Weights of a small transformer language model.
Size: 13 layers, 9 heads of 64 (1 for keys and values).
MLP neurons of a small language model. Each row is named by its layer, matrix (up: input weights) and neuron, and shows model dimensions 192-383. Each number is 128 + 32 x the weight over its row's rms, rounded and kept within 0 to 255. Numbers have three digits each.
A block is one neuron, or neurons of one layer that tend to fire together. After each block is what it responds to, as a language model described it from the Wikipedia text at the highest values.

L6.up135:151135171160126105130127144138090141109114132120128094160105117176113144148126117095143143127121133131128155169111082078074131116144170112070183083033100152087174149065101099113146146166150123113187123149123112174055072101112110134118159142109193161088176123109121142070117159102110142164145123148137162194170109136121187143148139165201156156108127153154115130158097148081140115135161096145111150064105140141057155158134101083161109100130151195141102134094133209153094128064149139094133090125102136117139121067119142158163199139108106130077138181155137128063118128138153097126
L6.up215:145096127189091161134094150131172095196087161086093152130178098133146140109177149116156117128138138127077138082156117101113128159154123087159135138089152059180119159124125112232151122170090200128102135139128118134149125151158164161126137090113107099097101051096107130156127148173169128152164177055129132108127110073100154143080129105086127139125078140096049017145131125198094164140027121112110149132144146134196091093076139139172174120112125090124090185169140158173129153104091141141108123098154138219138131123115180144105126151112180142115140160062140099172132191149077104208
L6.up574:136143158174026194164132188107095113211173155138123171103105108130168120156150086146127132134141135141144128141103141185124155159093159135186101109133198079125100098113112098144045144148156142115056088159122173137132100154120133079097075114092136080077127162118112187144152116128135111102136176126091125102127107121107128180094169129160077109096099148137055142157162137123134141158117077187150137120130170077129117045097139162110108119178106120094086120175117144048081131121082131129114106079133155166112138053136110124129115135185153122154141099129131096102069147112096130128
L6.up849:123151089124156139134101246133091133139190132074083150081152155120041103168139148073183126093145110098106146103105101121075184152069162142167131043086155122150091137141143172192142150154096153122153106166113165075161092164078176107099140150185124057118188150124140116103162137127134110126143148148134179094101118132148072099132123086148108119121095111124137057183103140167141125072125162140130166119148178177169073106078156164062114181101151065137123112126162090087119112102095157157131132138146117119117155097090176100117113135140154158067150155109066137138140112093102092197
L6.up1134:165116089118163110100139174167143103094152140107146149147164129140133091190144152121117113162155133165120123127164105060164153111139154130154134118159220053103153162096150111131151158124131162158130063141112084127096114160083123113106110147086150112133118122129134144151121099126099066176067202129174133131121126083130121161162139139130103103142145108107078104143144113085121156151113039124123108148132144139182092115115124151128105179068114046116159111105137114126129160117080123140145142004106167138132114101143152088113147185152160082107111136117132088092107152107078163136
L6.up1295:147107134134121165144049144121128119173109106172152088126109085128069095149175171098138135094151115135175179077129154102092159109142171127137110121112181150154171145103152125109116114134179138109130080157108123091154083091074139184178110162111110142165121095151135140076107141164160128116099168135130104096079077110122145141081097083124175083117093114165146133138154142139131159108140072098096123112130101115151119153074138119124122149144141173186093149106083141157080119101128099098146127046164145206129139089203135152135131165154105139065131120149130127155104168132105103174
L6.up1750:190168083220128130155112132130116110104199087155132102091048142148089131184132091102174099070133181089110138133111101131091149066149180131108120066135098112095147108124138146087127131202124137168151119199140155149088089145120126136156155123155139075122155188074130135085094145129076124146099141146099124090141111130076137184158183070122118183105139141170141096106131127109134096137194093157145118111136102076201145175120188101122130193126112184128139124094110140121066102116128107125145159114143098160142121067123134129159142170122171128096124177143136112164106114133173133182
L6.up1920:133152116141128140117093158135125155148156128114063137125068177138126134137138136106122151097101177122121162116152121155091141149144168156195083073158212079163115144165143137166118119186138134116147101132103152146100139149089083094143125095092160051130188163100086121110098108189147127092088140111174146107073187120125062138098138128123134083135150162125129106096154143136167128058099133126176080138149173086154129179112138119091148185092155123109117123145134097149169104086119149106107160101153107165105146114049136161153115142201147176062181139088144104096137200110095098140
Description: Last word or word-piece that completes a multi-word award, competition or body name, such as Achievement Medal, World Cup qualification, Player of the Year.

L5.up149:094111180099101143129098167129135103149207140172158114097102062132171185118123157108142145160151088150122140092170062137095136125047172148110155094164131113172060135122200128178139136076113140151153079187182085116188030133096116136099133143160122099118188144104114126086094135187104115173157154094135165114112094081118129199195155145119123169133061127110080134080129073148109092103102171118160142163118164091165129113134156118139130164084116122098112058084186128141129090127095115116089143073119105165132135130101117111150134170132220152074187168123100121153117205123112114135
Description: Nouns or final word pieces ending a rank or category phrase, e.g. third place, third level, Premier League, Grammy category, Clay Research Award.

L7.up215:156147122145145117138070100181078172165170146154105104095130132132146190194143185110104103073112121089134115133194144102172169151131139131106118113110109137087151078148185174132088118145143164129149099134079103161091162133160087137099128140122123143136089101083135109119067118156115059128086129069166135097167100116111075132123129109099077101103082138135098156174178147126120152187124079076143116120111114152175044180122150087138170205164108163165125146160116114096155152138157205135076091094155186095071159078155167126157118084116125137060083188085128140108103142165109145154
L7.up407:129156154117127137119081209140169103144098159154100100111161198063116115169154169102141144073138122124082132145077168145157166067148123110140129099114191125119110164128137108122160112140061140125132092156112143170158118174111111114068158103127117188124131111156100119128101087140109069131084145182108126108141144152136178103115133136122124083110112127098085116170155083157126111108086137124120169108115179148125116153149148183112169188186104104130089164126126094160100090127114110121105106127114176221142093069068146113082193129082134127114137120118123085202150162178070109104
L7.up429:149106055114120141139105134156145183154135116074083127177104091168115145054190156129177069089132156125147118148178145155158149114098118162105081113090071156164112152111160148141117098180099164112121170111160108171079119151095088093189128077201138114088107115167083176140112077133067101150184114088150105150192159128112143096156169105136130129118086131114081096087147085151127126207141145143064097110127137126130080128154166136149120133117103154185101147119132165093115132133100117061068110123143143130160116123106106123117155098104118099166116154125123111120165096121151203132
L7.up1483:147106080158084175131094152127126132176170105126123140190135178152087131097102104096116090143111139129107136075138100146135224103161114088069153111096133153155155133132140123141100097202199148152161128082097044141121080151119143157131108076174112088112147110092070110116115098141145144130108119109112111129113157117147115156091130143110125100097179138114171157125068134172117113142146151156152137086067112131063157183139131095066079176141129163107151214103140160146168117167114175081172098127166207181083165151175135145157153133139014121106117072161159146081092070116041105144
L7.up1757:098123110139123168096131167135121202159153128113089101172082191155171183083129118091092114070103119155099152143172098139120135108128180145140155177118136160139161097201112125108082126153129118096160163107150093187164120182126057107063061155154139137120107124129165119158147111153095117110158113117164184128205188090136094082098172083131099120122109088100194144088143186135143112136111128158109125104084120093099109129142200120137126188114212114178144090168131109099059110117156186101114123105087116171137102053102111121085187178156083149170150132159150129167120144120050121116
L7.up2098:142113121166131102145166142135168186220137139183096152170173134177156141147179210105176103096118137136147127083057119133085118104148137161155125175143145095138134140170150123149095040101143186180154119138092088148201123095123081114088091081123081119122117139118173198117118124148155104128111103138153141130192137056110097145173092055102054047110077113106099156087142143209164063145131112101107155070127068138170095135130078156171102159087176126139125071142177142118122146124127090088121137153156092163136139109125135163057094125109129130141154167144104134198101164080058134169
L7.up2236:127107051086134126113102151125078134111074163121125193124148100123183151146132156090108121072079150142104104169134080122142135077149066094131174157109138109090143087168127179160092064091166147137131100161089110180161104126140107180164096126095099151113181112202117165131099068167123161098143147097206171168197173076095145106082087083154115080115164089146109122146172093140187135140106164136109140066127078139153141126177151112148065125165062121116105119113146114100082134116152130153167162114149120087134142169161080135125096088165131152171106176039088142188083098132110160099
L7.up2282:177099124095141170114112171134097166084112137165125144152148149175152134154132134110117163116083178119117229165140113127129136116170131073125171075094110171099167156238134128182098120103135200179117104235075136147090102131150142137128110076124090167073138101143104106122095109085122139146150189113131165104156178137117082078112133085100076144060044074060144129120147108165125128135125167154154126098094137146146113122155151122069137172135098113074066110105151105111120162145139124132147189104142116093058153153116210110109143144156156164094166151141103123169117113130060172107
Description: First digit after a decimal point in table numbers like climate or sports stats (27.0, 8.2, 13.0%), plus scattered mid-word fragments.

L7.up105:133171111163186122121105178150120148135169127129139141125106148153110203158116188117184094068110124127103166070141118142196090144110126128150148146109171161171072110103132112116101133134125128071105201078099083119135144146144127108097175069195179161150138178109178113095126118186168162124124177142115127113097162093127116203069152141127073101171109102167059136152102138043114163110117110115128173125161183103083117102140087102097140142118105139175140121136116129136131015104182137060046083121138160103099160073210148127123078145155160136128129135140179125138112116088090117151
L7.up331:116145125141121086068092118114142082154211140115125144185129101177072147141108170135130074063117092114123115090167109176151149121099152130083077110113132103155108086125083158120097161103165107175091078148099139100060115127153097137133119088141156077137120154085133193141125100133138099122093135140112145106152119163131099114125180098119116092101135157108148119116103092071167117170110062120172149117095125182130079109096099108070117106133101201112122083116155196170146165103042114104183127121155148090120170075122168127185114200162194168144178160093151158086151136054166160122
L7.up952:176160148162093109085114184166093095143166167128124089121134157102117145171150169081153003066116147160121196078159119137157165134081168127139166121100102107107135084153131176131098138124176154118093161130115107215125093151080161102122112084173108120124089148109136147076131118180129091191146147188129100065131147122135156136138103106160117141129088128145185131138123176086137140148154126112160132131084164100115173030166138105110163125125084142180128137127089137169089111119133064098121105114142196089063079080120124118117178140161110160129129066148117171115072113151137145121
L7.up1408:119101177147094128113142144104137152161109165122147095104137081162092146109144198066164065056082128063168084158150156119131128188087099136142135142114113113108202108129210113117140091164179112159178146177096135107105080082091122120110146090126104108173132097130152108134068102101124130179100166062138136054152166155112123130119105057173097132145173136164198110064147116123167144166197117126131170135133123178139205120129098118169184102118118182121123140108141111146116149147108110074124113154143130128155130111092117116138101096136127134139156121150171096163109135067116179118
L7.up1482:087122137203085149145116160142089118137160172140093134169133116184088138138137107107175135149081118102082153173096132153095139107122177136138113067134109083152147063083150079174104138191130117092179089153101108116064134120121155136092150179134158115111123166149098179096122100110130047162091152156166119146106143134095159122120101120152189092150077131175179133134119169124138131121134136089158094130144055076106121119127138089126152120091113198095165107128143128099077062086109129130148070133149165122112201069146129104220188138159115137101105065159138126089085119157122159135
L7.up1853:185141132121163107061169233111082153169105151118073103166085122146155128125164110099125146104081098140116143072179108086156104045056131111131147108105101099162155135090098112161088125121144149102102148136139116134137142112124099109117183170141187133089171103120148110098178107147145131164133105157139181137208157094114116121095198081095130131119120113125172143120072106148194109080107149146144141159150117137113108071153146104123119111128120100176096137086187120152089095087053136113107177099161161070095098167073112107141110160132168126132181150121178112169114140119099168154
L7.up2014:152164150144093100114131166108126150113181136108106097108157072143134146164218125063136106148129127130131171172177128185064184131077193152140189115101115179092113115106141139155153117204127123113109131178084111135126044148133139109145162130153104176132104175137050146107076155069181133093094147135123121086148099174080154154144146089189122118116151151120068137136153144154170174125186102152136163158160064128122167113122137155122198152079116145090121224158115147070154126122137142101111144130123152136117106126117071099157143109132150144108193139139182099127098150159129103156
L7.up2142:175077058123099168148086098104104234171124190154092131138123152211154116206182139135098137119108084110075158149175133137161150151106116149094110022088146115124193108198073084122051152192149174116125074152089048140085168154033130193095139171152114096089089133139081204108142130119113096128095181131109128143128119114095137122184182125126119143077121152162111141157132129161131137111072065126127104122153121106133183112126090126123110114135086157122139162121107120125106162133088154104140144147201135124148133116080216091142189146174124119124073139150158105136100154122137071154
Description: Short word pieces inside a compound or long word, often right after a hyphen or a first stem, e.g. day-to-day, Break|f|ast, wood-and-f|abric.

L6.up257:143150187191129124069101098152100150114135132106087103106153087148100120115213140109179124147099095079090179159111111093100096132129174153138087144140098135091120122105170103113130110191096215131132107134150121148087131165075057104141177169126155133125086183049121150052082121155145079128054119084122119141189081139083088138100122107183134115128109122121148101089163144120175109137117130143164153093141135111104151077151158133172113148130097171139147107224234125113152081102098132108083146106153085159132126102122167154183142129170138205110116187112087123119141094053119148163
L6.up295:120157141162061129078133155149100127110170125169105159089123127145165087188122082129129079107065179099141158111088149159100142088131135144094110161100101133163103168140112103102150132141100212106170082130107117130093114098113109171101168138150235126139096180135091165090182071127134115117138197123137115104127087185029144163129135142184126105076102058084151168105151114150199131114111067148111079138113136127088125054088088101093146149168051104161108111068153131107159109107143159092083127125103104078174156103145143134113209110128102195169131072107130120131132103158151122119
L6.up812:142159113117063149091060102126098154094095116190103155134148063144148102197146127041135143146142188086160144121123143126150140112131125115111141078164160132144108121089153131134155149106165196136075136123112180157156121184093121186152166232070125178119097131139112191131109115132191108095105141077127100122085121110119137071188060133106133155140095087092152102121175083149146124118169064115089124122160092118106121173110089154111107176076117127080139132104117156117147068103080158094001100123137089171102173140176114151092178151110150152122126116176142059183099106089087164157
L6.up1020:142118062136161135121114122141090192105183183185144114089064103140132093154082123087101128138116145178131160093116137132165062087132157028147145134076163177116118139150189129141205130092116123151108081190111139122213112117102117121139165137098171140075171128150134115118163112189186088195108152155136133064098132103144123130147167117148059100059134112121080094122174164150076141146107136145130117097126145076133134136152136119096166107140141162121121104124098088091119053086111110107122106106154092139111108142158139138162115164196160101136105119109154159129148143114134071174
L6.up1075:127152055112144102091088092148057096115175173103165144123105109129084173201117123083139107175099106114137174108104097210070131100115112136172094139075098169094173108094124136135141130147064133086129067097116183168088093173142114140174247200114146111101084128105154159082173098151163106083117154187140151107177096141087159139133159123161102072121095116142108111121139090110145149122120141080161143084115129098125104134058133154077085169061067169121105127119104130095116092109117115116126123094146121140170189120158137168130170102127162134088083099162161137115123175127125140150
L6.up1813:102111110119100137131103137134129165115176157124146160135201101157139148188125173146097128138123118113099217152150112109113143109107187161135151159172115150081212142166135066114098141116117108115108123113114151168075161179090148179091138203161101094138056139137112148162137145083107143138109132127109135126185148115111121129154105135137125058078139128100130131162153179203103170120087048138103099160101138123150094135114047126127150169129100158138141100145132065117100110177112132086078081145169156147077112103084199162181156152146149118096113103095114039164117102149137174138
L6.up2019:097189105175101182122102142103104166106124146127139118144160154132139116169164157149143151132165165133139196089116136138142138083128158138222120146151145108049124130125153134216145092085157128064117101083082138182132143129127134136137161173108146093133126165047149124120146092135166108148129169192142099076165089131121118147163081141116146087135173136097157093169127137139149090089095081102112170097093075091095111164101111129113134169146163142057134138194125095112138065127115104124123091101077126187101175103147134134166193081137158138091150091135139099202065181108095198193
L6.up2093:109159115175101067133100083160114203135092144147126096160112095084096157120175088095146107079139108124163113142120139091169155097091138147156141084153108132107199198141045119115142108151170140166011147125120092120125111100105112096216106153065102089130129107080154177081151081116146147149092161138127123111096180102145140168162150160146097104118094105170095117120133156123145171104184121195164107126125091135152098054119066159104147164141127130079120151117147151144142091124116100112103122064176091137127118123122138115124149081186133137056105125144158132137123129133146182190
Description: Fires on determiners after in or during, as in in a mixed review, during this time, during his career; also on the piece after S/s (Syl, sim, sin).

L7.up147:131150152145156068131150097137129119130126134148123110136101095048160077211113113121119115107120080101114172109074131115114170188147153094156107083116140108151170136149161116138147109149075119105149124219113163145067109101140103156182137130101164108156064120146132228123107113118139106140095110101144107109153103137099099150152157163130136058118137162124108061082111112125140156124143137137113090107144184156139145122099107148045181133124101154133113121159152111074129089125105073162107141108196150113138112073094142119131106167112200102132081135107120154157134143182139162155
L7.up338:088135093117067112108094179180124064149159148160106106111129124090151153145185144127129127155107132127105119126131110161151145145153138127127125117080109155119141149131109174139119141160184101139079138149107103231059092107134136146165151106142100087116082138110152182187058125117134116163154132153157089122146069069154154142171143131171082117161167080129150155103070130091117128160118140122151122148094123097149112075153109119085168185111102169128112132122118128106075082129152111110112155148114181201157160092137135144094183166138145174120068158189171176116136164145125147163
L7.up380:114162128108105054143145151136085132107112104128150135090110080108148130122131177147098110111061173191146168099071151196151195126187092105146158068099120089126132082119084136116166099156114137137068164201082164158075077137145090171128203116170094030094057142116134104137113149083123111116108140125130111161112122108097085135169174147122096180137135107139134159108108077119135112154122113101179115146106100100145101132129145133072135106113138132109129139110143155134148099120075147101102164152160196171126119071120128128181182156131131186116110149169092148129127107074128151109
L7.up1196:102132110185099081164095157114120098162159123174117167121149109159143147171081069084131155112126149081106175171130131131088121105103121127085107052087138167121172146113112142123145130114161158080096172149107113178108134138132119154178173204098166107163121114166065212173173100121174153154098151134124132129118069095078125197167107158141098057120160152116136111124159087114169079090119108134114113132101207094129130084129056126102195133146070123136158138115088084139101085085115119096106164140202148153090132081111136153128188186144191196127160157031132151180046145184157137146
L7.up1269:150175113161091130104115074157097129119154152160111162171133070080129159171189153131084137136144099131136105117218109118161158063150133164124160082150168131087169153168184167162182135103152107086134123131063129196135150132162111159109135180118103098177051142132115212179116049111171167169102122165149159107164136093099094186144114115135118118131174114118160120100186156091193138117112085134089183139129144097122149126130048108119079192162114176150115090190123163148139108089093061102116167136160136073069143116172102116118158122087180192108110152110169112146104164100157138140
L7.up1582:108190111118101131136063143131128116101126164194075191088136156060115150185169072107089075164162145111102158108141156157136101141154122114134189125144131057128114120175112113134160129153115205068159107162095110183163130099171127095115145117124164102105157140139092108097196078117064138166132164127127089118139141145127117131103187162159113084138136164130138111158100180052181132074148153154166119096105047093136102071048107137168100128173114183131112089134107149116099166109172123133143158115129135148105152130107129109162096111186087192102154134088104101183090120075115133198
L7.up1739:125041109169079084085068127093093137068197113194135132133126079142166157134145126145109092171073172109144164140094141158132151115125108089134148125126122083097149123095213126113198105204080115094125159125173136127064138162105100127103209145127183120131153154143107210129136115117082130122093139091170101154177158152069125130168157123162156106134145135123143119138178096109160135165100125155151135152104195124178091076157118160073111117126141113114152188089132125205148081096093122096164118115168158143166119138095142122142131122171174164153125148185111111181145124116170139113
L7.up2146:124161113143053125094093100117092160119091129175127082132154122098109157142144164141076114126122107082124194143140174132067139108121121133209130125116146137019123103136130081164125137130108156183123157114069213227138153115136152156134169174150101084128085076137179149139117106106119112142122191093159140124169141066102139101169190156148108010115065172127150120109176148195161144169145092089110116139155164119187076112111156134137176162116116103123128083122087136121120141145139140123066096102127176131159101112107162078129141108138149174116132090134158079185112104172121112143
Description: The indefinite article a (sometimes an or A) in prose, usually after a preposition or verb: after a, during a, received a.

L5.up7:109108093141128119161067092154104172144180165112116175170100095076097136175104140139136117145120100074118140113142125167106134063141114079088165091109176122088056066145147167123105072180081111108184173121157106137110170167150129111136094078172095112114081139138120147196082104160149081103150095100137116151183164105105122125129145079118101116078070116129131132100146135163167068187122117146098083095116081106095110141126193095108124153124110208126093092171127125138116164136079178114096164054114122134150105097165122106116178182157130139054146115071080155190093109164103101105
Description: Fires on quantity words like one, each, neither, many, most, and on trailing digits of figures such as 1,961 and 4,319.

L6.up154:106159116094095179180146121143155143118153187134122123146126101087163164125137093127147095158122137055107122087098169166115100108134117117126149104073145095118106096181140137106155093167137141128113074167114074183101127152128077138109119075122196106060105172149125193135151125085130122120154199136116206153177089185099100117146162153173130148133118090127095137160120010151076150141149089115122194065083160118096079177124121143063082111113119173109109100118128132107112157123096101134147160145110187123080143109128133097110120148161082108139101076110106078116121215145126104126
L6.up637:151126116158109160110140154118109112076164200145085157144087090084060115197187160122211128070145119099101126114152118147110112140179200142131124097070103145132114135214176164171136100107124124091158139160178071124108086121142151157131118096241124073129093139125142156105156138102179115169116178121143083087148166077133191143148153110151161107089101145120093111189183135071163133152141135099144176117165159123144128056115124125094142134122130183139087179188117093096122166161129124063136088125122182154123119126083145093080142143148135113153114143095141127126150180108136193170
L6.up735:166132112129129070091125199178155126127157102193119178106127121151048099098090115089170144100148154128180173144088127144125184101108122129128114099123122134147044146138106144157096153118202134124117151168082118125167124104158132106153201131170125062114096123119108140099089148113111125159115141146126162068173131132076104217050083143117140143102143192164160170128126083139121093146140159126136130099115142115131136142122139132183107118126121124079088111143183158157142190127128096102094076129147103119097114110125155131108121118144099164106164081095054142075153104061137180094
L6.up865:154134130171156153153114128127158156102116092175072144158122148074046123152169097149173120079117156128114138150127121087154146146163156155140144077109155104140114067144129141140124107155150143171135103139093139148110095083157153108150183113183150102157035113119084171097095121152131052116102184171163136120142150112075123114141139109205106093112096162149125088125200076140156166138077136123142106136188068104117160124101115102151074165118146140113169135064146210151108145123095110121098076122152150148092129087130098098147113099146129165194092126109115077121070192118125131119
L6.up1014:173135167163188172084129125101147139134108070107134089081083097124179155154157074135123092124143093081103205096125147134144134159112138146135167098107146118161109088114103106124119105207126166145123095105120138146127157101080156108155123116166168095155077131131161168153114119074142170138168159120125130160177170139134146108140175153156084138092124151130129114132162088078178129127036125097127111091124127189068115136131158121155122096142097135196092119096170153141082167106115189134127161139128106093082119119127210119165099106106101159168052078159083083125087160140097116089
L6.up1222:157167160212148127151151152137123118112144128097084188119098160106088068182184164120169053061124096110166103133151085127131144176220107146128130078119124143116107082170129154202148122097139116153173114200133145183113099051111072101104176111151112096113145195110112152065078123153127108162147111099160117068211145126111106123074141097165145132127135143120084103167113128165121149100079108123149213138123115121170154135147127086144123178108089188138111161086212140120113105148112142119127119136166168157116128112126146111125159101101181120126141164164110110140124137103129151089
L6.up1442:098142138206139147104073095120158154105151098119100130184132139077102130154141111122180071112121136118123152154155113104168146142125143069124177171146138111152172160090152103194143105119149118121134143144180154125077108121151110054176109092180138096138073097098076126113135077146150142085112146134154085123190158109154100138135108123109120097123094098058145097165138163069168151115120109064199132091127096113115133106082172110089092182110183160132122152183129148200098173132134028068136128108140168160120157089168119094096128135133105137106127146135128126207129132105109128099
L6.up2045:110115156125123086139112159122137154129170142074067136111194142160061187162161185130176093082087161086073151163133136126138086151080170100105106130086111103148119120100155123143117120106145154168090144078102104153137146144161143147127135113131140135105112189129076197061156142135202043082112121170138126141149090099118108116162120069140080140152083136147101135182239148200144138127093045105134127146118081065109177094079150122154158130182122174190123069198101146146143106126103169018090122114144177106132112116133132098149045176169136155156165144130200097090081161076143137112
Description: Short one- or two-letter pieces or digits split from the middle of a word, number or code, as in wides|p|read, Rough|st|ock, F40|P|H, 24|p, 20|0.

L7.up103:145152061170135122140121188130098103187215157157093148171106155188095143127154148113145097050119134128040190161126126133099135052049184172185163087112192119207139121059206178108148105088149163139094108126126152135086149116082141084107151129189207137074136081095166124105147112077111142147111086086121141179148097138135133137165193116201142161122137139123097142126147130093157142090074059226151121161134168084096087090156167092114058162098023042100129172124157112089110097145121156134137143124081122142085093133105147147119092178123126160143141170111128095122126089144124105103
L7.up525:134172133165122111124071179119125116183146148142079153128069162174142120127117096111087161159138136090100141129167121124124110107067204145209172039106137109073110161169106142212148111188098103080107139106138108157090017134098096120075141128169110080184135145114159097128110099169170145169116117131173164104127151166130130178086138120167136097105156194144150136157104098121103159118111102154129144129186185113163117145097123135107076192141117087116128154160153078120115156141111110091136126141160151142126174058090179140142100171158166148084150165143173146113101167135075106195
L7.up558:165209137125145151057088184142079116075146155091108129116086144142110198109178092106140113107086103159154154075142119139172129116125102118184228103115131074121186156136117133164138105106105158074096143132150165112131083144156153153089132161105123133117117074093124125160165137181103187146104101131115137066114162076104129096147107102079117130130064108107160143115068112081145118099084138125164142146112184165153131136169108101121119183145125132115131166171135188119134118086127172168123106132134105147070154091158073126156146153132111174079166176123153090164134183126078117181
L7.up1458:120118135137210129157127144181080125173187135122108145139128087164113141143186057120132090152149148116081146124144116112083098109116137083131132100109161084125091089158077200163121151091114164121057127094141134122123041135068105140157137081189151146122133182138138137116109097169153142125166177116148184049128112110129103148110150114071122147067129177130131107154121104151142171128131179133196151133114157083111131057140075101148058136125088133119139128154166116100073127147120100138132134106098171174120097114126208125147096116157129171119089142100122099117154137138042122163
L7.up1472:125140161150098164149146127137117088175102139111122127094111114151186149102124101131123159134121142131120131121149110105142135110130129142106090099121110044107075146128144125204149124134136116127147112122094132099111114070101114119117107111107081110158153122113152142108097116152139161140092114101179173153118102128129074163120140146129107106091123125133164086196067117107110094125161086135161187098151096134209076070101194084066114171134123115125156198097111125149081122131146137109145146170143127092112156091101115083185156159180092087117172110140139145173118118154171181170
L7.up1702:119135102169163164177055111121078121103144106142079173088054094064107208167175111124132118092156144136111131113111089085154141098080149146114136114103147124109133131104153124122130098125147056111095113178139200113091147146138059158126157125121128089116190112173170183125169141138119172130076127100112183132126152140104105157155168097133166158093152126179159057146123160121150134112044109137171127107177107123138103108133193041124083163101105119096126111170125165075102163143194088141149172104146108161104160077076153158199099128150155161166107121150139128180167141134148084143
L7.up1998:132120160117147165094130138155113150084200116148072143153173102135142203134161127122144139118130103134127192143148036120093160108070151144154130066137095138086172159111131105185169152112143083124108115085170146159152117150161084067113124154119143153119128113125085202094138141170145124119039121134136137106148168111093132167136127137142144135116168128146070110136130144147165137069098110174102148119116139052111183086134113141103129175112129198129118131207204109137106125129151161154128180118155151149118178155116085109148117123120114131111184176126152151130124176155090181163
L7.up2302:161180135169170144151078114115162131135173094133153156101105096175153145150145131108145117177174129114178146121119083131177123118098159102077153093121136096149082129107131178142059100112106114090094135177136125093126112094098116142127123117160105119118104113190091088152119111179096141127104124155120122111135196129119123129113114138091131129094155161144144080233121088108119050189165125090144178089137043098106147126126094070153155133173116143120086132182173122124104145150180080153160104123141117137101155068135101121167078159148134189069106183133145155160108125126121176225
Description: Final piece of a noun phrase's head noun, often a role or type word after modifiers, such as printm-aker, mixed martial arts f-ighter, drama film.

L6.up14:155110113151144150126074125152165141065089140121040093120101133107075157167139147128199113121108124143106162170102127086157117107134145113149129136145074105129186109106085117146128095138115137122139091101135103138147098146138090142124124143158141106118139175112069145070137144145126126140103191165141075093135120075122154099153152051122121123138119116147143113205089119105110149121117128077162093121127132060099152106110162119141192185122134139139145144155150099094049081122118098106067141131125148123145161115160138099139142058105198148127072148150130095100067255090115117160
L6.up314:176121126105158129112123194176157173186091212109164121116153108149107156074155163128105131072128132116142185123143108115146116059166128101135129179138145097143162133099154139138097072199138180153141098100119089131155147123155137157129117104086109113112142107156148129128109112157105087122123109099127141112158110115132101103084168054120020131091164107143099083138106137147186105129128167125091172104103085125134099191123130120134185119133131151149098088187125109124082119090139109133109120074133131173124126116105162140120115124142123171151099140076100084124121103110086082104
L6.up316:110073122140172152131196170143165091087185163104089159130152146179107113113137135109150154079096157051092170135152095137136079098157124110159083156157165168161119152136130125122163118125153132082161151116162044141119114143055092144103158111147176119079101150123074131094094125151094124119094171113152159067104138113109056159115106095164100152118060149116055099126106054198209180163118121113161130114192136095155111092137055126085177124120082114142153182161192124124136074118109166107093188152159116133087126122119180094124066105162152129159163159106072121159134176124109120157
L6.up1384:180097134131154170104116154125161133065153104168058106152131146130109142143189147077142136098102136088147092117207046127119137097129138121131198146122191119132170127139141141124132112093183145027146165101124098148165111190104139173138126106141139113080082161139121148128120093163142086151134137055110144114129110125110132155152149063083108132081134153129101147208142117194141157164089057135138120125137125136181097071127123148045064136153088108155146128102160174129081145115126080128087181098156168104121116125120164102149154096122217176106129162070125118162135162115120112121
L6.up1597:138061055101160153108115180176206158184105152099066127123134136215118111156132090104136068121146155090060174110112091145104091104141126134125145145141173158144102103148146115148169147068168129117173160115108107134153110136088118197128094082143102110089056116143107169134115129172150126147097197171118122166103109131099146120071182052140095140101153089182036136159102089164115146186173089128128161120140088095114102157139120076109122146134101167155153104119161133106101107103070174113101138078163153125085099116159109122094129144133155099080127183142090142128121190165078104117
L6.up1953:176056121155158174137096146148150119160154161149087146141181079180170096140123148109115068120088120148100142202092097097142180147139140081155219119153144126152113131206146133111068103100120122151141113137099120153070113126169112129134127099187084151121149109192120104103036066104108134153122175146097104091184139103121148132113170071071107156083186076138089126140166162132172099206101086169114126129116108097148075069126114129118108125124102137106166126123114140149098123134094126085125137103072174179174143102156120157095096142201137128107147138195103116128159145150087105116
L6.up2016:129105088160178158145131177141145133147136170133146121145173142217083057127152159113133144058148097083093174120061053112115098113126157078215101123096119153126110111191131149164118140043054117193126135138102140161079149172135150158153116064131183143093129127165184117130073044166155050155114137156155091127205100144156091125132151111078074049124122132128176052129081127142143132183065073139144124110104045080157093148115146107075130136126167153185107123087120142078113084131133088062137149099103155154084086155125167115099149125116150105090109110151092113167067182110089103104
L6.up2169:134073122184149145155091133131173159101156170106103089117184138166140120105171170110133104142134167115144130108092117101168143155114163037115122145157178121147065140148122121130158116156136119100172170122075118134164104132110098168123112076086097140013149134134088154104081086168116079128117162069135144100124193159104138156120184122115076141096113096118075191085151104144177152165113146137117126102147137126148088105108135131065155099088129181151146136160103163184120068101079188126142221106217145142103129085173137111138111146165163167059147104144110110171138161142114104107
Description: Scattered tokens with no shared theme: word-piece continuations (intox-ic-ated, Lex-ic-ographer, panoram-ic), digits after $ or decimal points, and words like not, was.

L5.up196:134106087187128122129083113147106104134181172168036090164129176099136109190145114105134116113061191077073124129196113099113121044086119131155108140105146108038151192144232163133129066152121117105108133107123171199094156175099128163168140125192117167144076175146104146145112062157144097160138148085165098110164136118088210183145156093137142090119138083120099182110148097159162124187165084109091139118119118154130180127106135142091133147107095151119169179123164105051152077100082152122110135113084178103144136106128111103119167137135172117185098152161137054149097114121100127172
Description: Second word-piece right after an initial "s"/"S" piece inside a longer word (s-em-inary, s-im-plified, S-usp-ects); also the colon in "by:" credit lines.